Weights of a small GPT-style language model, trained from scratch on English Wikipedia: vocabulary 8192.
MLP neurons of a small language model. Each row is named by its layer, matrix (down: output weights) and neuron, and shows model dimensions 0-63. Each number is 200 + 20 x the weight over its row's rms, rounded and kept within 0 to 999. A neuron's up and down rows have the sign that makes its largest values positive.
After each neuron's rows, "fires before" lists the tokens most often just after its 100 highest values on Wikipedia text that the model never trained on.

L3.down357,206,174,220,176,204,222,169,207,195,194,237,225,203,191,230,209,192,179,176,203,225,215,208,197,232,186,202,225,220,200,215,184,216,192,188,169,207,241,187,174,177,228,190,165,181,183,175,196,161,180,213,155,176,175,195,216,235,194,181,225,190,215,222,205
fires before: "="

L6.down407,193,176,184,219,206,167,195,222,209,181,190,195,194,181,171,190,193,229,224,233,208,207,213,192,220,162,186,212,177,191,221,226,183,212,194,205,207,199,200,198,216,231,181,205,190,236,226,220,172,245,195,231,192,166,233,181,208,189,251,227,202,199,173,225
fires before: "d", " by", " for", "ed", ".", ","

L3.down277,224,192,187,211,239,196,210,193,198,196,202,185,214,227,194,164,162,221,206,191,204,180,184,208,175,201,191,170,202,199,216,200,190,185,192,143,166,171,210,180,216,174,228,207,239,182,211,229,189,198,225,189,180,171,216,207,234,196,208,186,195,229,195,185
fires before: "\n\n", " The", " He"

L3.down134,217,196,201,213,184,200,257,212,224,217,208,192,203,159,199,177,147,209,211,195,217,187,193,172,192,179,155,227,178,234,256,208,183,199,192,209,189,213,221,215,195,226,205,201,214,220,243,199,194,215,177,178,229,189,199,175,166,194,196,183,195,212,220,190
fires before: ".", " |", ",", "s"

L6.down333,210,213,174,190,200,190,223,213,204,201,208,165,221,207,236,219,170,225,175,195,183,185,189,235,221,196,204,197,168,183,235,259,202,175,205,161,195,181,188,215,215,207,215,218,190,181,202,212,232,237,182,179,222,176,206,216,225,183,218,209,184,210,206,171
fires before: " the", " which", " these"

L3.down457,205,186,193,170,188,185,185,195,170,192,169,175,193,241,179,201,244,195,231,189,200,221,210,213,200,184,229,216,220,224,283,197,200,200,170,182,196,199,194,154,209,180,205,219,181,170,192,211,192,179,201,227,199,188,185,223,213,220,218,189,209,190,174,191
fires before: " |", "\n\n", "–", ":", "°"

L6.down326,162,218,213,144,211,194,183,221,186,200,178,220,215,164,195,158,214,181,232,211,172,229,204,218,208,196,162,208,204,209,210,215,216,215,197,208,192,180,205,200,186,223,189,210,220,254,186,198,198,202,233,209,184,173,221,184,190,176,214,244,207,175,208,206
fires before: "d", "ed", "ing", "ent", "s"

L6.down255,197,223,210,183,213,194,178,212,168,211,191,175,183,233,219,168,195,227,204,234,207,184,217,202,209,217,197,200,208,170,209,176,205,202,137,189,171,214,200,187,209,201,227,177,198,187,198,204,154,222,213,221,197,182,218,255,209,189,204,149,199,253,196,183
fires before: "=", "\n\n", " He", "In", " In", "He"

L6.down493,191,202,194,231,162,202,199,191,243,157,203,212,197,214,203,219,148,215,210,216,218,211,191,180,217,197,223,185,220,191,181,194,201,193,196,185,228,194,199,178,220,212,184,210,215,200,210,224,228,190,158,221,210,210,226,210,201,185,228,212,206,203,200,209
fires before: "\n\n", " The", " She", " He"

L3.down468,178,229,224,159,167,184,192,164,191,195,202,236,223,191,181,172,177,209,177,189,190,177,211,228,204,184,188,225,158,166,191,198,193,183,190,172,229,228,204,171,187,198,193,199,216,210,176,203,189,217,232,211,164,220,205,245,203,188,202,215,233,214,197,214
fires before: " |", " \"", " Yosh", " Case", "–", " The"

L3.down112,205,198,206,202,195,199,224,206,205,208,230,177,187,168,185,211,222,203,182,222,210,233,180,184,213,196,199,197,195,211,219,189,218,174,184,201,206,185,180,207,236,235,192,210,194,239,193,237,180,223,181,200,190,234,208,193,217,240,190,230,191,220,184,189
fires before: " |", "°", ";", " (", " mm", "."

L6.down489,204,190,207,214,205,178,239,208,176,200,180,204,210,175,177,222,241,206,201,195,219,202,220,202,202,198,213,163,198,193,155,195,189,227,190,210,163,231,170,178,225,173,204,216,217,210,186,211,214,183,192,217,211,199,219,216,181,183,205,187,195,164,184,191
fires before: ".", ")", " (", "Population"

L3.down467,184,192,221,223,225,216,230,240,209,208,192,179,223,202,216,213,178,163,205,214,206,174,177,218,191,175,204,186,209,187,207,198,208,200,192,207,178,181,205,222,198,186,198,197,197,196,176,256,215,184,175,244,195,190,177,227,210,237,219,166,139,224,234,178
fires before: "=", "Population", "Se"

L3.down84,219,231,227,205,219,217,205,206,222,169,214,196,171,213,204,195,247,211,162,239,165,218,212,208,242,210,245,213,204,197,228,218,203,195,186,216,173,179,176,187,185,200,195,204,214,202,231,247,189,161,182,208,196,198,177,191,226,205,212,202,191,257,223,192
fires before: "\n\n", ":", " a", " born", " code"

L6.down454,184,154,198,211,197,227,193,195,180,197,218,187,219,223,206,210,123,213,228,198,210,201,223,208,218,190,211,199,220,212,211,209,180,218,223,191,189,196,189,184,237,189,206,200,194,183,188,216,185,174,216,188,170,232,169,169,197,202,200,218,212,203,208,219
fires before: "\n", "  "

L6.down475,201,198,184,193,220,180,226,201,206,205,193,212,201,209,215,206,125,192,204,197,226,183,200,215,192,192,214,194,216,205,210,188,198,182,197,203,201,197,209,202,229,199,197,238,209,188,219,200,205,212,178,220,183,216,199,180,232,239,198,187,210,237,228,193
fires before: "=", "-", " two", "The"

L3.down364,211,210,194,196,205,212,177,199,212,204,234,209,182,224,193,220,224,195,212,218,229,203,208,171,200,173,194,166,167,222,193,226,194,206,166,229,166,265,205,220,170,195,206,209,194,187,179,166,184,187,195,183,192,196,194,198,221,207,188,192,185,204,182,203
fires before: "=", "s"

L6.down138,236,201,191,183,227,185,197,178,216,190,221,209,203,174,184,188,135,210,184,196,208,235,163,168,236,187,186,221,239,154,185,170,194,178,202,202,195,183,189,180,200,190,179,208,186,217,205,215,175,194,196,188,212,202,216,208,211,215,219,202,248,181,197,193
fires before: "\n\n", "\n", "=", " The"

L3.down478,209,208,197,233,209,212,192,213,189,166,195,184,175,212,184,216,170,164,217,246,196,229,190,212,200,190,196,193,217,201,184,181,156,205,211,205,206,242,178,181,201,197,212,208,217,190,208,227,180,200,171,162,213,177,174,183,173,167,171,207,215,238,223,186
fires before: "=", "on", "oda"

L3.down90,171,200,218,237,186,175,206,170,223,230,204,201,185,191,212,201,187,189,188,227,200,194,192,216,219,186,218,167,203,209,203,171,203,237,188,193,176,192,177,214,183,230,199,199,220,164,227,222,253,215,205,210,164,189,153,205,189,176,162,211,210,212,178,221
fires before: "s", " |"

L6.down124,205,198,195,187,209,155,176,233,192,208,191,195,178,201,196,197,181,176,182,179,180,223,219,214,204,202,197,195,192,207,177,195,210,196,201,218,216,173,196,173,246,231,189,162,195,186,197,183,201,164,210,232,210,190,203,177,221,184,217,218,185,220,204,194
fires before: ".", " by", ",", " and", " in", " on"

L3.down219,174,209,221,169,178,200,198,218,203,172,203,151,189,199,216,203,201,183,224,187,201,177,202,183,199,192,169,218,218,231,230,175,201,238,229,179,197,206,199,210,208,208,192,212,198,207,222,213,227,191,166,225,218,205,175,191,193,196,208,188,170,212,208,191
fires before: " |", ".", ","

L6.down250,182,212,200,182,244,188,235,196,191,187,227,183,221,196,188,212,159,177,186,190,177,190,210,195,194,195,194,195,218,233,197,214,226,216,210,203,193,230,209,211,235,192,174,229,226,194,205,202,183,206,180,210,187,179,220,164,154,174,244,200,180,146,204,201
fires before: " a", " an", "\n\n", " the", " founded"

L3.down44,212,237,218,204,215,215,186,160,215,229,184,244,210,180,225,211,154,210,203,187,185,185,183,173,181,230,202,184,192,208,192,219,210,185,192,182,230,225,199,194,181,169,225,189,219,218,215,212,225,205,208,188,209,165,234,223,215,205,213,206,217,226,168,204
fires before: "s", " |"

L6.down491,230,209,205,196,220,181,194,181,230,230,211,228,201,216,210,188,165,187,243,223,220,182,198,233,220,187,204,226,198,173,172,222,219,202,187,180,170,193,209,154,184,172,168,209,214,197,187,199,194,192,170,210,198,233,227,222,234,189,169,184,202,207,187,200
fires before: " the", " a", " one", " an"